MLP neurons of a small language model. Each row is named by its layer, matrix (gate and up: input weights) and neuron, and shows model dimensions 0-159. Each number is 128 + 32 x the weight over its row's rms, rounded and kept within 0 to 255. Numbers have three digits each. A neuron's up and down rows have the sign that makes its largest values positive.
Before each neuron's rows, "fires on" lists the tokens most often at its 100 highest values on Wikipedia text that the model never trained on.

fires on: " work", "ograp", " build", "ork", "arried", " record"
L2.gate165:138147181086062076153142095120169137161115084119100119150074121169137113129130147116143139098131102060159094127048102073141156100117100135153161159135104127090164104168110090125134150174148103144122152109089122136103107132170135177142124152128183157122121140110140169202081172071064143112183168118120141203145147111067191126064179144153097155127163061144079155182186159152133147112168101120150095142111102101054070146137133116132091110098135129134157163132090097125117130126135164
L2.up165:085068111153091092132137139107166136137166161136050178174134159075095118113109092169072138144185106097126111151106104145152129111092084212143129137105121133132169135116154117102167171089093149124170175121153103149153103116067076175113130161134121168162178157088086105196176140039168158143110077093128126116147091139121066142128094103195081133150114117077103139104144188094084097157115145112083120106132135114113132147123122150112191147155170085083103111073112115122139100125141132

fires on: " is", "re", "ly", "ains"
L2.gate125:165067133113095114163130049102083094108168114079145127171130132138140104132138154177143111151099129108099140144157131110137127179152114089091151124079215104132081135130145118143137176117071145109131210065090104108157103156102140123153141108161083076149087067113124132085098116130076143116128139079110137106147161142126171136136078133095168101133108173102144135113061144183112061109152063127114053196061149103122111125129139139180133111150163145135122222135173130110105149149129134
L2.up125:144109128139116126163065129084104138104151116110140177198084152143148146150116105199141096086123034128104128160115157103075094120167117148112094132091163112108121145096129105156158146157069094117188194125174140127123145134136110092102095127106133164165080113154099108160124137113105135060195107182115118093090134139148092164147123096167105106115081176095118070150113189186100123110159087154141132088108139096099205129136137109155112128146129132085149175095200166127158217137136155

fires on: " on", " through", " in", " dem", " with"
L2.gate127:149130178169132069140117069093167111131133075122098208153107219166178101171143113151106130122106141134079122140128128113126119152143171115116188126149143148131154154112138113116101059163149094134104141160185093096109149132135187194163150105112146190187098199093148168109138132156123134125184128145123143150149170147137118114149132091151105180126181077115066112169163182129102122148180159149127126113130160155106068122161171152186147093107133123125149063144171084140089170148161152
L2.up127:125158161157084075070126111120183123140133121120112112188110156154152065124113131125124113101090146058123128070105108099133148149181143141111153178118087114129142169093108146121062000083116144154139193105140106039115126116114172132124104098156112150127076136121161150151125114131102125125148099091091167082154124145136140161134094127090107168076177109103100141124085194151104109125125138119141117161140167132099061117151110160140127165187110168109114125179196138115110160164112107

fires on: "ly", "end", "ues", "ass", "enn", "rom"
L2.gate243:182175072153130150148146100170130214160160114098109073132115128119141151098137118137112156177072118132139161115183140161116164157139148129209239091158137150113126173158111102131160142156068098143038118093119149127093163105135128128065099147129151127131114070100145143136126138148155071149167129060131095160088160151094158158145101109137148092087143141186125183159086119129162148132149069184162135088156114118129080112170124122180165130094145101091117170111089147139144107124109134
L2.up243:229060079139184141108121109057111182130147079104176129082111133170158120122104115118133128095078154136182100144167108161120118114108135103153154148064124123110100096133113130169167140109083058139116155101119095085124148218107228166104107189092127127145152146083110131119135117193123121073131135134171170157144084152190163107119114070143113106132151148135121137104100074122144111166168080155156115102141096113182128126125147116136161150145082084138133178108119115091091111136126140

fires on: "au", "9", "ae", "8", "ale", "ir"
L4.gate57:113094152073146126103195141046182096116152125129094052119106104140117181108174156106077068144129154134210120157098138131120165194123069108147115148098130128077153104167173089159164136183157120148137150112121121179103156180138133079165132096126129091141117173163118129149134086132177115132117175071134103133139126101158188166135143100145128142103134159187120149075129137141118091101194178101145163124159117080060100141127168142115086087062091141110146142127142135137148115178133181
L4.up57:053101145153135166104201124139151117164133062110070121080158093122133165112178127116088112180157121120141166169143157173116178190114097173128127119122109150155148085151162037161112160121160166170119120109111184141077201175079129146083164131149157159110069184145152082144138113123146162095092176121154134174210154148093111110154140121141129160067149153155109110097110169165171123101164129121153126158139138076089149171138181126133141091124111125116132147105100102155114154137171146

fires on: "an", "en", "omin", "enn"
L4.gate129:135151138108118083134071127140157121080143170115164113142101106165151083064140097133098136139097164111187132067161189131178071119160150133144129078116078120110136126067138134187080112133196128102112172101113124178163166149021105128146123140161152184144132141119131167085142109150121120142105147182144103133105098159118157119120101125177123127124073141150112119153114114124146181121115115085182028092106174164152132055148111151095073108105161150157142088125162163129096085092162140
L4.up129:070104135113147167146168146180100121106096140061121162137085109111154127146128090159107089127134036103157127129125114107099112101152160089086131197139111159123133107174130132092094126133104124152159111106125167101062167065153108113154101117049111103123219111170103100129140143128131163145143066113112091088126168156056135146130117092109154173098176128138139155149162124128062086178087143103130101154114186123160141114116103057149153166093158078130148192083128151136073099174135129

fires on: " sp", " un", "n"
L4.gate175:071138099107129096131172074112177116103057081129139169191134058200158151109094141149149124166123128126110159159105110141138170107178100089117203114144141156123142141125102121124142101116107128101120110047129120143118120100088192160153102189057126087123107140098116154117130071141150132081168087147101115090154141138121180182103106112132068069154129137164080129084127044107115166167111128102088123142102135110119111171119120151109104131085112176168082171140124075137129122089197130
L4.up175:130127165059174103162114095118184114101045113139143043153166103124115105145158139188100130147121173164155073142114213149137116126143152143130099117078121164092117098172089123135116157168152094165105077119125120079109083116081189175116190181104096113156118136121150170144128092096167171168105109131119096132160144184114124148103134110111072125093185094150128157110106140147062129124121178111068136141109182115138147128142086166130101114141092113145056155160139102180074111147153138

fires on: " comm", " |", " —;", "inn", "|"
L2.gate291:079162187136181101124122116109117111102142099158118126100112073177113122178125133150109129148129152130145169082195131135215148160170117112120079186158120142119146164092182130088125137149129131109185093090074112106143127069112053121091088083120165150105069140146059115116149122166151165081124079137060164162096085183111072076156182132114134048143143104120114132113118124158109145095097124134110124153201076141157126124166105128093164121143108145117099159145161141171100137161158107
L2.up291:064154156160131090175143155131110118182129186092142091175106081181145123066117150165086130142159170189185146073140114101151122166155138150101138130132095101108132169133098118125137079149190120130120148166090123158137091134147145085082131135080072149077059093105115156097098121167144159105157083162067145160111076124142132064127159162053101107169134091075078208134123149151099109115125160192156141093169094138075129185127117116154106136135110121136131115083146109137147102109106114

fires on: " n", " N", "z", "n", "ag"
L2.gate92:108142141151091155156108148137103122123113108114157147172134145208137174072142168142129144059155112117146111085158110103108176148159178123129086070078137157127159130137107129159083091124078123172161131112132169133123182159128113100103059120180141164146083132141125086130033156105111141127080136164091072138074142123122116177164096151060136180135086147093125146123123081145156132105157206114117166142131165132138106142114171149075165096141180189160141091101116181177079152120139178
L2.up92:091151124108148074161172128148114066127121085146124126095082158179130151155124133097095124102142063089108132047120107093124104122096132144128100145152161119102172132158150141162096058129109103144162176146118147123081178122132078142117088133132150144135090192149108143109142138107143120087103135144097097118111092236130097171090162134156107092163095184082036119072129143121103056140107134130168092112102141075092131133088155123154054124095171105116117119132121142162091153189136192

fires on: " differ", "-", " top", " /", " mark"
L4.gate27:122082138052142100104142192066136105114156197079099187166137074178158157126194109089137113140069144148130173167105166058089133094149171128112187163104134124127112119129140147066134115171103095131097129124075114084175107145191133109154199103157069137087126131157102134072126143139098091117103116085134094124203132156128149144082145075098148137172150174135142159086099117149114085121171096094110052141112123105114148134117115126097110112154143160099127178148137096135094133115151122
L4.up27:150095208072137139127119145088154099163167093076144145070078088162082124100116123121156132132097139123126106176023123106175139164166129094102142165110113071160120065130092094123184144125134126133067154155135105106117079161138087126088100076108129108142117179100120090111101105117100124154088105135086159164166146153114114171107151174136123195101155093169186133077163087115150108077118154127150115196126149117103150199078134080149152158108132093131086155115090160106131126162118162

fires on: "om", "c", "l", "t", "n"
L4.gate140:165122097116141136128097099110132199109217168111094168149184181146129068138166089124127162075126133141108158072173107125116108163159127147177146106126168085060171099197089111088111158127166105131141172111140105098142097113187129108088207118118136136108080121160116146121109174098147115133084095119141130109081152149176128124120110124170090155094116124177166113122155118105122077158093130138108047164105149111055100139124158094150160120139158120201149160193130093131119100161168157
L4.up140:161115126103094128123201154093066132093146114154150115135208156102114052149127123128110104125105121093166152112052095114129131126163143049211140142153119079096155142199105174163143104105127071121112156157120143104137097131206082108129109139147200109155123156182164164122103134087087111151107125131115088087160154119129147120145105126122144140096162172125127095080117111093090087133066087160084127103085119105088105132096202093125105128153140113167099163193123109133137117090181151

fires on: "any", "ature", "ib", "ission", "h"
L2.gate141:108099124123226101107133140128103164093116192125097109152119089091095108098159152123124121149148135112130071135117129128159079125175145145139118136168088169128144141106170102129195171115138108138125123147124144173129156123135060100125102146144154099183082161115123173158124093135128115159117103121127148174118182117175123155134144160188101134094117237108159063139227177114088158074145161111116092084161148099148121157071085114112107087174137088163121135093119186077132092102180117
L2.up141:099096123110103086126111087086179176186089102129098145189113125116147143172107086152116112139146122133077157152089142132158173111106095208131134148161082158128084152130099134153135069182173205126143107176134123117084134075157139194077100100120051084148119102116114118129095158140080117140114133139143157106175113122157135128152182163153136114130114066095115139150155154091168122163044116096153047120116194164096149157118095122126133081129112153134162158129104175123048115132105137

fires on: " He", " Hall", " which", ",", " This", " it"
L2.gate128:127136139162071175102133107134113138084161115121086084165108074115140093072148203150153172163102110096101140142136114191107102129063113124191159129184111127120073124109152105106144204141110173148120112172089141117160125145073111097107195106172183149157183120122090118108141171146135102112119118118088096200129142122116121094118099101106158145102124098110145085121171047089178104102130084183055100138120136079114132134074142103121118088163176155097130131094133099115097115127142196
L2.up128:177149167178072138141105115106057105152124135191099123107161100158069047132142167128118167129107090149159130098085174129191162082127095169192129120121121103124090163114135117099168149125126175130146165178078137081132136168071101080117161103170172179152172115103097147120154174067140113111175130153127108190120197114123082118128142091120157177128142170098092116103111097094145181126161119163153095169147151138148141157073124118145134097089190093122113139166164113107085155130164139

fires on: " o", " Mo", "idd", " y", "X", " Go"
L2.gate49:138148100099104133132083127148165112115109057106144190072116138162167079126100169129080078071109120090192047174168134056134110154145103135098111117071148108148106163099105124149078111079120107111148139150130168185124146121059124085081110121144153113149098169120175132165162089084165111120087137110117120153120165138105119148159096105112176131162161108151050206142098089103175117108154101142102120128122118093092149141131125089077197143185147120141124100112113143111105083143185167
L2.up49:183151096153136148123040121098170145145113073120118152132107099169148057132098163122088137101139154171121133072165157134100108101136123107097134092125159119130106080106102079132126091101137137135135157141109181123090117151141077107160068164080175114130136209083176096155167108099138102143129128071085158160110137104149145145091188110143120152168153132174135129135150118078131169081112083108093085123192110187157194118101133091063162081149150125169158137080092092094117098182157165

fires on: "f", "ak", "ind", "ing", "uk", "g"
L4.gate2:106180117159159159119133143116071107190121090068148137111172136080077186099109165155163135162109076205139120059177144073169173144146104128158127136075176158135063180171136144193105109120127142110147151099201151172144113103151101112132174087163166152164157112148144146092090154143085157079120161094164162122121190125109172100084091089094143169136131149152104150097118107138145156133122091117155142150153174114154153117135128098129098125156157155209132100092141123125147104152069147
L4.up2:177140098187096104155130147159128179166106104115124165122113197077170136092126130155086087104196122143170156148136111180099120077160095124074135131115105144145095058079168140156185192117119125106088138122163079110162109226107128096102152128115067128143137130135133119111128089129148134086096070127170043116155099124117163141100166158103136137146152055115111164189129104131087110112150114140129177089112128180158100131118149112152108146101056115072101127114134163131097153136126190

fires on: " im", "ar", " inter", "y", "en", "mer"
L4.gate250:117175099106091128115115156133050175125101059112116164075169124171143163158163146099135083088098130098170124145153128187154119154140151114119138123159042116109206082137065130108148159141171100091060122164138134146105132063118168176155115136115087090075126099083151089104176118124150138129104101140098132178083108181183113151122178110135045093197129118121157147135091153118137136161097103093096177098140162138098139120144118143129119105105039134119177134110126111116139120120099155
L4.up250:134106112125123107150145117140161154129151132108175109073123102107098169145133130131135123118043077142125140143094146185130065152110106139144161177129133142131127119181167177136063115090090176153079105172090207134101109085128194103137147093142147138108147112144125096173177068161089150101144096137163166152123157115100176137156119106122076192153130153088072098072128112108123167108126133059129091140078124183048114104192190125118182158170116130161155075166126113147107126129122163

fires on: " Z", "z", "ew", " Qu"
L2.gate112:133094119074102130098143148115148168093175051124175089191099167068129141157148131155168115106088144101128129149148182138069097158130115095127135121157098163165164090113144112186070163091152124133151151168147120145102131137122123052127147088047137122148132153140119086097158151137108096115139101126145123105058079110097232112112158135143179073149163154103108156146150114134153108158199136161155095162153096114130101101182119148096066135085160120138200093115117189123126097125146114
L2.up112:104079090160126130089138118168108114105160135159101105101101175156142125071077199128142138107096196074144122181155118075105149139175142105110128106141165159094080112072156122136084108161100116142098159139156130101152099107189136086144176122107140099078076122164111096118178167106131035113106147085120151141104178171114059157112181178149159136099133125103092122120130110082120177097148124144121115166185129133125138144138061073132056167137156096155087101165079179128095135106117135